config.toml
num_hidden_layers = 12
rope_fraction = 1.0
final_lr_fraction = 0.02
MLP neurons of a small language model. Each row is named by its layer, matrix (gate and up: input weights) and neuron, and shows model dimensions 0-191. Each number is 500 + 50 x the weight over its row's rms, rounded and kept within 0 to 999. Numbers have three digits each. A neuron's up and down rows have the sign that makes its largest values positive.
After each neuron's rows, "fires in" lists the words (lower case) most often at its 100 highest values on Wikipedia text that the model never trained on.

L2.gate453:508537540537509406464424491420464512513536503364549474492498475512584505442540541514490432432427491511536551557562528509542537454538431452552449478480557508470523493519395600421526522483478434451508501493459514477515495404523412466526411462519478480595513534643553385521452525509530472508602435429400515441564457535499533523424545475577409519465572540492499493434561548488496486487505416554501572459425495567482535452632436452387477543482523547505528429485524403533513494535494486507430466496611512569540513500489546466551473457517478559418414461489570540521507469510465548477
L2.up453:602446448570417444549454521564528557490443545407486455427462414495586473514523478492510468556477513409551385397485568417557407495516465525549457564463434563492507490606598417468546522558441449527514442482474559441506547496497525507480491492558460512476466547447556511479448542535487546554472416469609480584550576482466519429456507515543611631430566588542540571468446449440453468497567519479524493448564465610494512522478474488468417523490530533551585461515538467564545476507425469526465480491524556501507482440577532544495558507561529470541556534485486526564489459548446547506
fires in: "to", "also", "would", "later", "then"

L3.gate611:515565472463467514483478544527519567447516489471480566471486542528465522529519426471422449421494559557580544530514513480530504468488489567398418592487502625526462521556439538500492477534447502443492503429510442525426452551434635436526578536552496543471551450561508500471487471497488419514443454516480464450562465481416454449584563426418517461562538474489558515488526442641517456456516513420543409516461521610583467459493558489511532573465543631443577546495452482512476407520542498479449458491502557628515519481513472483478492465573455444544491489527562615448468391430501528498
L3.up611:482489439535504521525576527461444544632480518378548421546474509509575576607442436489436428545458550445394553465511522447421513512543517526474526443487510493489526446430523488553579536521569481635552499558454443482488483477477438582549510454494514484438561387474530538465449459465515594504534474506551539536434525497538478457575501491558584466538520485373553547505555524482482401557432434530481483526479518497499475481465474448476543493505464482455502428522488573575424512306490436497548447449507511468520551625489549498508428504471498501497483522477421564550529570478526525454
fires in: "new"

L7.gate268:560579482489513403476438546472472455512516485491516536582395548455575482541503467613470512422496468402558487561426466463489576512561572469552584483480487472450411392421451601591502483550557518458461479416497488496419507563453538521531578418500414566513439480500585424623536526506517491502495498543478461468455539446474575487468490594482547524476546489517464562472537471508579534434485471526517562511521481538448519517500499491564482462576507545539443443402419519431575561524523478543465462458516472457550464547512596419498513463436546499427539579475517491554368490515517519591
L7.up268:528480406411559437437488459472478481483454458513532481563577527462515449476472495421476458537417541564562539505457515499462466530515440503534492490468515528448416552521527436422514506509418496564424502512455467554552466509512539437530469456434572458428502544495397545468568497415453543462506467553435493506407566571545476452512529534553528449505434587497519510488578443575560563411464470454399488485518590441452458344485555514587501592547494567477595557542482423511532523518440454564454491514564477484424458478458479575547387497522533503441537443466466398447481507548526479608
fires in: "the", "among", "of"

L2.gate142:558467585614414526620483527472475501522528575456433561457570484604524446530420548472478450534443492485493588548455494514489495412375452525536489488474590546524429484575507572431440576565481387515440404430483517439541497554518479513490442481423459506423591594545472511473477523511567511463545437532396566548490485452538502511480525506530477491520621451585459470388481548482529494529514534534434464550473457425500538538620570496480507490508504505516521490512443574493456511485542450536506500542514515358456492405443567499576524508458537454500494480467492588454519476494479507526
L2.up142:489542503561428568544554480458549569518483435541514456505530435561531443478559543428515375498437483528545458506547476539453490465593506519477505441483511562513448443484527442491483439584487409573500519458432544517504418484445460522387522472373491568468628489488551539516525552576466446399534490525532479581485452477501484443471427582493591518531441475569449454425550495490596480545464626541441509500435477542539521531514533470481538599483411488488458419538415520524447545511538456541509527466464538479539475519416490406564520516377574504531482565536542564471554568536454521451
fires in: "to", "also", "not", "longer", "commonly", "brief"

L3.gate519:516494528507497432559474399440511419507609582513430510453547457455441472528489583483490494432448443586372470539600389454462441470454427527515481560420526508493502544464439613514488438502541513500498487533500506495381511433478519489530440545467455514468574402463576594466513585521544498526525566557471488518443543519487530383537470484466457430507492503494485507536525515499420569489561487494525524534594557468485584544489447486460525458482444485475522588606616570522486512471546607491432558502469536537429493514491546412504378532415464492513537483537522496501447502596557514494
L3.up519:527607468393495528518535574541404433483453495622550539500481552524540489488497458482595599537441531442566550585432585494491475508499513505568367532475533489520456383495518590468438440510521423532463607538534540478457514421534518536511545620533545479519442600480487390501571561480431481466587565480493505499419469524512449413492468467561518472533526482579524564479439467517493471513448522499449587473459545382511475365538441497440550535515495440450433559483484447467470493536558487461586448533510496521539522504498418509498505488508448532495533503552549428459473551482474470446
fires in: "march", "january", "may", "february", "august"

L4.gate65:516555479532519561656525454362606478496546523406433517455603417456494568420485533568487464471505446450450478545584447491429544483541458443546573476483498583548543547508458504557492476374524546523431521456443576527492547428524504596546445411538520480497442505511521473605477467509386544443500573491509460482479495495450486517426583490504594447497505549534461382467489391448483470517494544505421483538497548513515498391511486495492463492505507492478498522562565456541489416452546528456469474464468520454594507449493485540445455481472484494467514555527478543513556562487359543550
L4.up65:557520521550516542506471426461482457425497491485511520465494526550445486412535546535474463423528539451539494526483414465449502515559496506557495469601426532573587536457406492453581556481569472489616636521562576516527522501573516496527465428547498488544375511599549472438427583499458528469504470502467527539462496515541469561448504550504538439555469595503422564551604405459428662455482440574434469466419505497502495503470459484480473506527473449446451482601445486484519571519520485480534439442380427499563551486482544473500534474535536558490441508506474514411564578486451541481
fires in: "to", "did", "could", "would", "was", "became"

L2.gate511:436571434530476533454555471474440499486492494548610467360502533466402519465428531575562435565448538513440475482504540452467487459449509542462506444569556464475448505568556517544444572462508520487493479461527488461557557504512529419517429496468582448531489483576573567433497367476533501501514556554474520555482586460455577451543580499491527442499516455462475508419514546468521503578393547570424597481584489476480564601485499493489568501554457521501495495518495526504579526365562408540433481399466503508521465403430483492530506587411466513591493492435542428533500518495426480476
L2.up511:514477492529437577510437511417511431568492507478588527498445543441467551556537510498556460396488416500509501497465585457537517543539500637457445408543493552554441478391489505473555477571534486553576464561491474458545476480429400419524457475507525514593510546541525513471503426541502491513438523462501478481530485553452555517457536435522395416603543517510481503511428547428434497524416474529432476533569462512459452591498474483459484460390485531465498579373404471442530497366561418503427510480422515518540522417499468488458408515485536468481497508541540513447532606541471457540
fires in: "leseurre", "t", "preceded", "rd", "lieutenant"

L3.gate151:614477479567411575486516524504461484485524517543495441393581496511384462511472535491516469575592523528425495490590503499587575531489493529454474505512477580428444472533511526474577474545469555491507468516466480530627481589498501464557524555543547395474531564462540525551458573514521534563516539503439405538477455569459418456460495532488432449364477490506500477561544508451468536523427461482531473463448557591519495505554464442568368479544526505502527467601454441520557461539495521535428518520467456551386531505593506554461495505524504471472447549547500585546606585459516414564
L3.up151:421548529504531521522567511438429529386468485532516441459524466483549568492437503361465530527522504512461585584526566450431467467498515542520483576463522507539519522509464625509605502492520494453435482487537501491442553459476489538504439491479420470427400575534530502540481459484507548493450622515439498428633475571481522487489487492504561473460489511503579496534432566408435510434409445471569441522501447551602545521461513494424543368512618337558501531521555427519560479565563491480481517444446476456470492493500524444494430517586467496465541464480541494529422531510482515487
fires in: "did", "may", "would", "does", "can", "could"

L7.gate566:501507533529428516525469534496465463585516531466515512539458431446489560510439476552538433500460552450518478394522459508467490477533545547536558422510535437477562496493427517506564484487522462476410453476395441491424538652521518454597534607506506440505448335441416515498622483529468512537453484486426499462465538596436450480531486553554469543513490553510501584530508541611460571468603412515589529551516386505523560424466501454519500475503534462538579408506518452510594506495512545538471549458516560444503461482521582461421543585563496509457477453561532538474459515461544449518
L7.up566:490411548600543474482512536581435482461459521536481510439441514506529469544489427514564468529552632518553501516407464513483481581503497544554440578550470420512434499612503484488623542443533516538432536400537519502497569570511471446547437561415539500558470500592460538485590392602535463512518483469495513465482511522513479432529481500512471476556487548438514486539416506496462533466563451464528523541547510409515606437482533443471489532396491507512460521533361468553462417550484438578453573516564556487513587412458573496448457474464542438558493408522497483568528529442488562509
fires in: "of", "that", "in"

L3.gate159:578537435622492543522494485609519496548476486527484467481622462474406491486448399515504505513522482471511506525418504594469583518516526552593495536560445443596429480493516487532487521507490489546471517476513513469438414466420502376465526542471471499461535514482507447460502563510527595486614538475558501518525486522453533560531412506506469493481509585532554440471604481558477480563420480556433514518409543458458470563530431518635560562510473490529473479439487439562568599492446457552457497557564455401506493542610484501535510489549484555467527487430376479502408544550545421487
L3.up159:611537471590495573474489482534494479433457530527441412424483454486499528549493456506475571486518444504490556563508495492538511483486523631635506586562487515573424547512487559430571544429479495485545445407487508482493523528472454556549503564429422470490418461521489545539444504453489558509667494517543651515495459553483554462575477397556468514535467526533505357511555509530514537470504549556499546544437582518558504514542517508464527560414494517526454512488525496408524426537518556561487471541452453417491468522437502560416525561557510509447484480471436505592428508526535470599
fires in: "of", "these", "are", "were", "those", "some"

L7.gate120:559430445593544497444484585463483502534507484549470445530489522419512444508578457562511501440477475555543450447406533558526529492382574514500504500468521431495379442478438482601526571445595554468437462481563519451523518479467641476478457520541462543528441448530518446445511467560516458496574515390455524571368551517519479419476527406470486546523494498503471464554546514464622564504477449455458501401514569478527612500550499471497520461493479475465462464459420479585558575433451516413521467492539445463577397473457510474455550454565542465561481543521540548570481490461464481479
L7.up120:441536599549556370494543520421497527523541425554440551480455484549466507494488460524573558542436431550457598500409464500472542555500611533505514444537558529422595462527523425591473422499571491425457620528449472487457511518492499440539452446555481511549592414555496564524552576523611523491538523558510528477434514551554473459478561512469518497476538512515554426525479531465487481432521489461547511434401530493539480567434519518500508519516498515555392478489554473547477459477434527365510597421440470500581518447411534539485471516514551417469481535487460559554546479581412526472
fires in: "and", "with"

L2.gate404:557506460489501537441553466535550549443522539455456449594474526519470421436517529432440497444560507446561431473571486521391453524504495509430488466436415553453420390502488453495383394473518456599482472517514521533454465548570528531509434480568539539475499408565455470497502546548400459441563452465496419496521531503435467480464482529432506454606445509458536458381512495513452512544441574466484540519460509488509447484504506487547438475484562428540473531515547530616470402430440460412432538549500541517484475620503543576511579477557406428514531476518410447555512564539505520554
L2.up404:503567493457417506510587405427566573451501385523492515484417458528471549387484476593465549523547563434456542422508573486409500608571463682529480523517486565582568495502533454397466428494513479527540547463594497500501508572521457508545549469593447480476538467436458465526508503491443501481535489582493458453569508486478483493500468505521433513467502491500517556523453498390519445500589438508533610484514447574472583560561474502406520492530464573497503511502492560515518385517493544524474524548508552461542520574494580620564525539517519521488527449569505491567478422521467526542
fires in: "it", "they", "he", "she", "hearing"

L7.gate570:481495470413488533535469486477477479626474467481532540428425489457443536496613488518573513485507460451531489479525469564488543500538530526466428454493522571571522459507516474507471400460478451397511455578496422443581500435497422419468528535442492441477478504524518438463543458444482623440409536521577440444423487576550410452442571533418512557499504547526478512480549515481552549481549460530517560493462447427458545560615507514493498452584410490462577536521525547566495522500464482565489463545424497564582493487580560551516445524408422501501575451587487426558609517437431434524
L7.up570:531517482538497484529580475437384522576474448538449546546530457415520514539529442528521548499521461524514498477488490475457478521509490523560504439605505447583571489446597501590449408526474633442577479531524467526606447487501483440465457458526409504566533486477430527460536465462432527524519513472508508431624583576495509430555467399544497529453504498539483548554476419537552466472514540472497543541488573473495535433501425532549512553502423563453548522489511601478515557598485544566461489480449454570447441441426534498534484470454416405584509447541510464450630446531414589518
fires in: "of"

L3.gate485:570554458439503517461510470484438561499466439431444573418615479471511580459473512498555397433511537467479443459469503449544480479476481448501480478449523465556487468562513539516485475426559410517513430425534425502499527441571495528472571511566503570418513501517528516497503383484553519410376545544430499385562467566520567367471468473496544427458556487485569582482492440412500530568496480451491518550487436435519460491540578510513563533539552455521507491424481557498514408609488505581444572434540571449496517535517495552491463581450539499429492510509391473409417517515488508563
L3.up485:536533509498438524458545482498539600561439420433424482487456463442533516511465381511483521496558504569433458637460540528459521507608451429538426496550544458551443515583516508590550558486488477581509532537474402518492484485499516532468589493565417511428597438517465431433392535500481548415480565472515476441470450495435547425460372486497400476497562443496517514549454500488474524468506610519392410513441401438486446438625462572530497478518459504516432415522530528520486468544569490479536415514503495440513504483506459462510417486480473491540508452536500531555533445495504497563
fires in: "were", "was", "being", "been", "be", "first"

L2.gate574:499491446562525584556502559531493485580522397535462474486518573511477549487454514414437574546498451571595573536531586524498528490542457440435483500416476555410488436402568523577519567484596505436627405482469564517556425483488493492532520485513429546533570565476444432559490452461548426537482537459489568591556491549455399485412590522490509436514476467560543466444535495519613546530573472507537516443491382485512516559484457435448427496468433483504479505433473564440503502513487508588389516474504416514455533491510535584470463539524471483429441543532539491501486474531482501412
L2.up574:618484487565448425502499555411423531478449390534467627441482540515486477568445536437486562495490462536505564443520462459484478460575427465463498508471536536461480472449556627513516449587490466473612530541466554516509467471396580541530495453451550546481435465423495502552358438467520454489589476507491576477522502449468457455571545584534514499500491454622571437514545479492587475492503426510454571526437383496475478394490484546501457556469473437445452432498492487457573566559449470509461591510516422515466514509493469581482512540496556566471417549514506515559526446492462495519
fires in: "to", "would", "not"

L7.gate72:504499483609488409492530476405460495469507484466497462411450527452521518483505395478495532492569427435515564554559370444549394482553523528523447432515499435449403471476488458576560487478544499489418508530453492528531512528448447473574546481448494522555425532486399434453473547591489508452411491500517514453522616495453354433447459514502509460576480528563588507544531496522593487497539426531488486519530498510445534563505431518472581457536453519467493499421444503548544520476520582487498451458530587430403515527537444563575438530529511551599548525535464477446496406512549456608
L7.up72:473493587611552485463539588454547515483507593473598550570495523440559548388449451493476545545526517512484487488451460576489595455568437440491387452579502383492520490509497455513521558492579500557431516546512439377527540429547361310446424522454526499480531494562454444436535470498535547466466557519514534445503476486462449514493513420477501503543495503472405535523603466482532473450500476462573541459470565404456533411499516464492515478609483490466529500567473627514480466500468508480505518528453493455558461484473472451431530492528524540536480455554469456447507500548467435525
fires in: "of"

L4.gate440:573568521556431461479511561551548549466401447474520483442565569444414547419474484433465538461571416538484483478497543451523522495438538497593401539455432493517439510549477565537546439526515535586441475516611486444493512484362616450617490402496445499473493529561499455497458462550601514392476516504516460463539598433481555471543454534494550468542453587478563477495446523539499563545523582547497502502487548551508488487583545548510527466440565471576515540485449505496557540608481401498494475439472439452523503516520530507517556454453457465440515423483470468491548469410446402534
L4.up440:545438454532414587518607503485516444528443554561481538486486457447482564447509483551489478384509441512472516469531431484484401496428449530546484556527508573476450535514495503511490458477460430570514385542504496500466601641492596473575605541478445495495486531582461541466485489483520448392592458460488573442568591422477520438534449481520527439542469538506551478584428613497508515468523520583450558514512530382482467568555522428530519546476466543473472524562400559479615448531428391516498506496474526530448537457480504471463500554472531448459464430572477565484492470489493542539
fires in: "were", "are", "was", "is", "been"

L2.gate112:462509565538476377482467461520457427455445516640470581579502523448455532513544473562468551484494573462463545525515488563495504439618512591548540462487492446498462410444537541441435504456550617454466467457449453438530516542441438525503560562400498534490438476470533482464536423496464527483495439517571461459447477445500571528549500446581415625517553484400467389453566512536547552477539492527485638497479547441565481467495430503549475531527563511642394549503499460456490439497478573489442508457490484463522497559497516502452461537452493505534502555514510522521571605493510551538
L2.up112:536471459539568424507567459631441438429547478513492522552584578542472551518565468537466583526569495468436488505528437464538415537460515566510538390555436504554414536506479480510454449528558571501525469496455410468562528497551475500569496504477482487474514562497488485457610505530485551473475448537510534506503519509533474507557532465500453538568565631387525441465579521520538417442489572549397536454476557433564473567556495531533442594489521560578530536447525573483462468537443587483516491531494549539530491536534480528363482536445569451503453521590465425548489652485536501530
fires in: "of", "five", "four", "six", "three", "ten"

L7.gate15:486581419489494452516414396444432502485620470508596471531495462531542489511530379438450503483422549554594416558459496533482498479544526467556501425484499514423492473477425488628493505518577652502394513494519513531507524398587482511473496472458514482544465500465513522425460488515468513473473548549592463408522543491530472504563478482509605537533518460458456513434514474392540528468568416515529560468571545570445494476511525462477473535512479545437507445481467509544566469475607561480536404498509438557523499475512474499486566510594528539515449488555418472541517442359406506523
L7.up15:514480495537489495458515465453417541430415477552478419453450477507482576490502481387534469560556542472523595445448498545465516542524454506481556423577487458506514520555546532471537359505529456437505456442411541517468565497499488460358535515514538468584615419550465454471592538493424491485479521442435513481536525440483484419511384541483531420496415508449542483517519456453535423505472448455483469470494503459482521457604457518451460498399456479572376510549454460449531480534475504547567553482489489457543558467459575511498407603579446432433473551477517444433568495544436431505
fires in: "to", "of", "at", "under"

L7.gate537:610540452444521417586522492538468472588666497403584478531597566568518484526495508478512494516522527483551506507392585526480571495479496495470512455463532552496517489483563425575535573638498498558542537449435555450562502561522489451588508560542558527457520521482563467550484501426515558431494592500470482536531441504464579520507435522449611395588557431440555490610428419510441512545490574483508566507485480518447498596510545442495487480526517383513501523472465467449550571478479467456486483431508486521595535535533590497462481512551543505538486491513461473478520545495443421520
L7.up537:531520398510546424676639615514501494489523530427460538507479438511484540483413516477446486474588470531441673443461532408550515503499483525426468537438482479504454537451539476569488462455451539487539513518538559499542539422452530490557481485567530498480557510460486449504482483476573487501504589460466522472511497452559442454468456581521510459588558457471488489542442512484498534531459625449500528459470498528597508622480601548512503482506495499472513497448446461502541524431484541591495550555510506433413535554514545513539509468513495516463591543426397460523421466597540441420
fires in: "gourdou", "suzuki", "nkuissi", "conner", "jinbei", "jike"

L3.gate299:572469469508520510487527502536526416546538524460512431600524546540453470435462434461420447431502572430506485553495489470472576363442432448515471648513487434488552407415423560476398475518510525558522487533430474558407464459479463570499481580486480451555535438526505491405479541478594534466405393448460487459534423479465513570436455470555501497478517479547467488504503459493533490569467527551471596483454494495579513448486524448409566456504534535563490536418434569533438445513490560457479466491535543558500545408557482404469498472478396518490538526424539448519486579431484505556
L3.up299:502511562441464465473490533483552505559468524460414535561542482504488500558510485427506416524499494515529485587509477519477478486491527524500455501495636400448533374537492555484496490449520515477456511569452445573439398426509460444497547586378500561506551497463479496474460576607432541513474515446505417452467505483432580468481512508541440439501434450511548510540548514539456560545412407504544585460522456455549425337431556480508475526479546467487487482485532528553485479449443514467469493505501508527555615413430484468660494494490431546374516403476513438526498511482557447459
fires in: "june", "may", "january", "december", "february", "july"

L3.gate56:455471527454548447475406431441554478502490474456538480467470463559552516419463587554336437464485499505483514511493503384514528506541435536525557495505440444549445540469512519457501416495481508516477491562455551418586460548459509452473488440461495513488426513503519336569471504559401522436559505508410505474462464497515450505569523517570477428536467542560549456455450547535475509625504476537499532629426376498506490459580371471569416534547464491501474484521472502519461446415386514461454476467511532465535451467537537538505544513454452492523552506494393471558449455520497446590
L3.up56:577498541447525468542468500483616555471424422443474595518452472493580490534461471497470458525368572488484548557449430500446459460582473545498489497465566512522501440497512444547594478526545408537502518477457489488437521463560462548450414452474410522508508523465546505534498455555512431423501553514511506530521599490575502577444428477549604431494508495416543583511531513462647537589556445478538548449538490564584489567442502413419502495472459483488501489522471406576499496441560446526587552519537496504577395516535471558582484550525435511431525482508490472530522488595569575464
fires in: "it", "they", "she"

L7.gate286:519432532519463496505533553498418466436484529432616479485434477581523460457539524435477505572425487472512487476490528505468427564566490517563566490474552480420496407569482611482488519481546458489479526474497515455474587604465499485500446573520376481523553582514550452569475464595539510498454538487543597521508412525429446486427475517413552543525492498489585503397605496408529490502527461515450565477433487560518553492567485391459521533562518498554419507472481414524529520410455506526486444468474576492575550519452524560581492548496458457427413502496481477560532463671516538495
L7.up286:469544430457485500508586533456456555545461521481433533431492478462548568438529454592492485514435473469467547435447428478450549527452378514481485500429469535506620561489597519435587429427387516546476510456466572504577475494545569535595470483519579419548481533533383451492539537510532534509506451524478472504580539533485438477542444491532475459554447611529598540511399546556556525473530530507544410544528472481546412507464535487489481589504557490500452583547546435470524422521470412568509546560501484428490531514520465496459480507412431521534450489552580437549481531428493385499
fires in: "to"

L3.gate399:421554522492450480441427513425435455534607485488463453474560435451498501473464489420481418514484483512412501484461592495516406514503482427459519473505494490520468544444503490521479440496441486537430461479486499578543614571619590447525466480465545470527540490439467543527472497502513498524559454586507449470454572523522518427576548455464536575557572532581546564581514522534601490523458500437493550467521377459462596505546548463525515465495612487500471466453397511484491558480586476447584501465517506493494367495493604440425560467524484473509402568496540464558439507497453585404
L3.up399:541469513580454535540421545457572608561539428490476516411505495448496606518525495467503426432596442523557453466412539517510458492530387601498450495499525584440389463521459514458539465518582482540490549597349540448519466557489558449481551524509527466531504496504435471479534469454560531480481483444492524481464495526458503525456479439537514507462524513487475515459513442469373487537508492461496464552510568489493574533464484512488394475572555482447425471535521447413525522398556524468502501446498553424567514416404490589549502517539589452432517548531467393538559521516419582592
fires in: "to", "as", "and", "while", "than"

L3.gate205:556492454561496447561535599507548419520532450468486526527465483613636540527380512485478540611417532502510507553483432498513562581501429514400438484429398592499513522442470543512613414515551518445515450462497498404470551573406581528559522496535550451464487554580528509530466551555501458513447550449451563553499501633502480417452544517472410436443494445494558516454474544578504475489542436437477478506563442506571514555432536459472547432459555515502474546557470441488531443546497532538534480533585539517479554582541438603462495484560511519535479445520505477521472472483457534495
L3.up205:412564522540421594464517507425492439407430422503492439540496552468466541543507542497434548502429507478481542443540461540533542499550431512508479550426548565539395546411550570386461504541572458523501411344375503486538520506517441549473528511483524571489582514465521496555401551449551538540464527575442558500556519559541477413458484502507452576461454434451512525500544419523527452549556450469481579547421355552524515465483457499424484473494507493651496521486464562486553563498443517549518505488506449492499526480511530519487498576452506550555517540534531549455549486530564516417
fires in: "to", "not", "may", "could", "would"

L7.gate605:463480382568551536611560495586502457461523576507529520590527438494564418581504525545565509451520478459416587547511473585439518563485539610558477448487505600524525362453561476531431504515575484478529512546404506429521498586451515539411550482528493532515454497464508459498506480510491463567455483524517520538508471502455489506430489454469503432486373465529488598464447469458501509490580516550509542539514402566497505492573494432497482527487512400550533505549432459546530546490454523481422492412479435522575568596564488599543584511459485498552467440543533463427485525553481550606
L7.up605:460542566436506490469431525454504482463447424528567479503473480551520477496471561436561505449471510464535448525512526546530485420526492538449445492516586552516451415402435594383495526502505521538494435451491436554522551536544513379501591489421433430542401610498472439493495563455468494512558500561578600473512477549498419412458522492470447507520406553618489633537607459489430465422522472569515500536544492549501504425452508484495575518395498520494435583489490488514540523448571402551466583508532466524546489539495419503535536442530501469496493578468585570538551535526483467485
fires in: "the", "railroad", "this"

L4.gate223:424526580547490434522417416494572617523534401470476451527590482488494536437488533456473483542398469572556560509474615495452522429529470548442525550542470520502464532427534445431585490462522484554483526517524501475480550441527404501502463497533459584525522389473535541356546437442594503491495598485530528446517539544424541516547464497459425512465463520498551497496522517443586581536380516509482556501410493502517525454468537446545531555467580547505495525585556510448470490513484488441506566503478551502556532604510572497457382566460408471598502514555525545435454459530544522528
L4.up223:508411491527613546551560506472420578445474446437552488476464496464530606432522492494479442450550453507489396444512498540549468485464502535501435478565535569599483438450368378538491422489527543415580559490562521479526493473578456542524525471662479540486390474556478487602476451549446490481512431437498446420483527534571465453474520514532404490525444512504543493504501560496386608457470484454604522483518484571472521434472516414403535514520515455448496471621480583463536479502496499491437484471502514503488515503562523551524403470517441500462532489549533537525481422479490495478
fires in: "were", "was", "included", "consisted", "did", "had"

L7.gate275:449519525523510541542536488475468587520523472433460445459466471493485531523552418442543593604527449580456538449512559524430398558520464511354486426511483453449536429554523473473495521492509478530442480532583516488429469474483448486471408481546366537406455501498528448493415437497450584554475451498498561445561496497462530526481442526498484401498537525501487450455514603413517567621499442365426486423534525431485474575470429469524497482499413578439468494459519464460524463511575522475485522537538464456501404526500449450483480545537485453429482491586400411557508559544444513532
L7.up275:601556495467482476479462405477501528531562556537539524416473494443501538495604536516410553410506478462496498571541440566443551527588556457476513458512434468419499532544567468415536450475525522422492564508467474395550481497633450503446446489428521478410542522543589516495506408439518578544497556426503563487510526501500572418535468492516488423440501500464652471506529485434454476480589497473499478453479537404477528514551378577524412464491536514458453444612549463531480528509513436443593512408510549472467540506502491472543465511449569440468458466490493510538545560573433479547
fires in: "a", "became", "considered", "become"

L4.gate513:370506529507545534541414476438487549387387473507529495495515494462555512459499470532574597427504460486450435460516533558502490497464614552575510518540461437461442514388473455561566476495539460443483445501531478462441509549457526493537493545465471465470547440430546505479416477537533457526501538457465473490387479579491589552502544419415484483536457519505424563476495510489494470574522454486492475488507456470460499551477604492446470477532564498505506450613468387564531506511447444425493468504422431520470525494429425465429518512517470426564455550436616373550430626486437528519
L4.up513:458445471440512455524537450485463542527518539500439428560545528599568510474475507478500505542535594470619407594542457500484469523483461400462506367472515461485532527523419485574515514443564532453492597455457503471457447439462477482534326412465443504420536357584467458495500572506498564468455434420491490540517525521540582572438469541380481500472469450537472525486546458487507471492530539463418467489526496469505527523501485461569371504477460520500566493489549568551472559542499516528568495470542540582560365563503431572446561489486469491515540462571557494502494556463483522490
fires in: "with"

L2.gate483:564479561627467601562457525432530493440479542478449590435509454417484537445576454507478476569509470505441434546433487514526450530547482569532450596562456526541524511544485545550477501414489501414497579477522486525460550485531420496570439504555482486502470437446558525577539468606510482515591516597465457468498448588527503562553463535437524514616578518497496493543533504526549380550481518521385508513457492469465487510593414525569586588509501512513548502485500414519438455492445431462476528486544382442533558550527528563563546447621441418530510484550495529526537501538493523467
L2.up483:530585556573491524486505449500484499547583435434482510470442457513468513418478527572463468638493449446452382454431462530514422480523500585576468550550476484493504393535535489537454465462478516435468582468558454532518511445564562615471356536516519528526550429562576453574458598518561492477613486543537601432504501511487517451585499559467460477463415472471418499584495430581417483474427436466469587417508466478470494539548471496531498538497521502545525558521567513572505417501474517551436517541546412487462518478506527525499446460570507455442443497554480540481513451453425549484
fires in: "of", "were", "are", "regent", "noddy"

L3.gate529:511448497471538579488555629483511593471596463465544482514464439488485546524560454609509409472356507413518504461444440495530466476552506504414477546451455461464488500521486498460513572512557416399533560526433466472535514550547542428490586516458474507479428503511436503497495421532479560518497470524436560449559455535453402473535554408544529467460484555456454429458465432477534435504527514544528500508505463664582557569435524537462520426441439482518467536592477536494541444546540513450524433414564560484550550504526521461499449413453472577521555454509598511464582472480504426533
L3.up529:462562502572573485534504518521556512500556506493512510492503438393530562491510423443584429475540483515527437498537540442509459376435453404478464540462429601551510491546522480453510517553372481499492514551448501511559426500465451397583470459522498530474499476506417446564529469461426437511438461510520495537443472532442481604538530575549518517485544447405463501604455489465591475593469575492495521490428541593534547562489504500476395463447435503395445492583522540614468471466570468376492476548561540520465546484456435559528463423475475477531505502505538491526539578450562494581
fires in: "new"

L8.gate212:557479497487499498569537499436402485551462517411520480557591584445612484540459529547495495472580503491401482539513561518456522556546542514538528494439444461493558570550446531468469484520466431494468487465417564542524502535477581462583495528492506456514526546530571458486464496459471431495563512588620537501571457539551601501521491530475514484461494534494544476458485487539614548481522479508489464405463536581493635449483460501512554445516471493422522476472458553476528394527457442481390469465484620467561349543434538540608524578482505514622496511542537419496462562534561498556
L8.up212:505448493481483513471504386577447540529568500513552424431456496444474576539542393530469474481491460541542517440656404497546565518527489508618451515493468474463471550457399526507508478537516352383490470447435528481467453484446486485514426616464477570567501567510463574453520472470465451500611537478407508474477592526535454475506563470468515534498468540510529479500522500574464624444439450425536447406501499496536545421503524490492555432495452586518473533545461460454463497410451451558499492474537557532517473585496494611422510456475510467494584505478523450512492506575456479570
fires in: "on", "for", "over"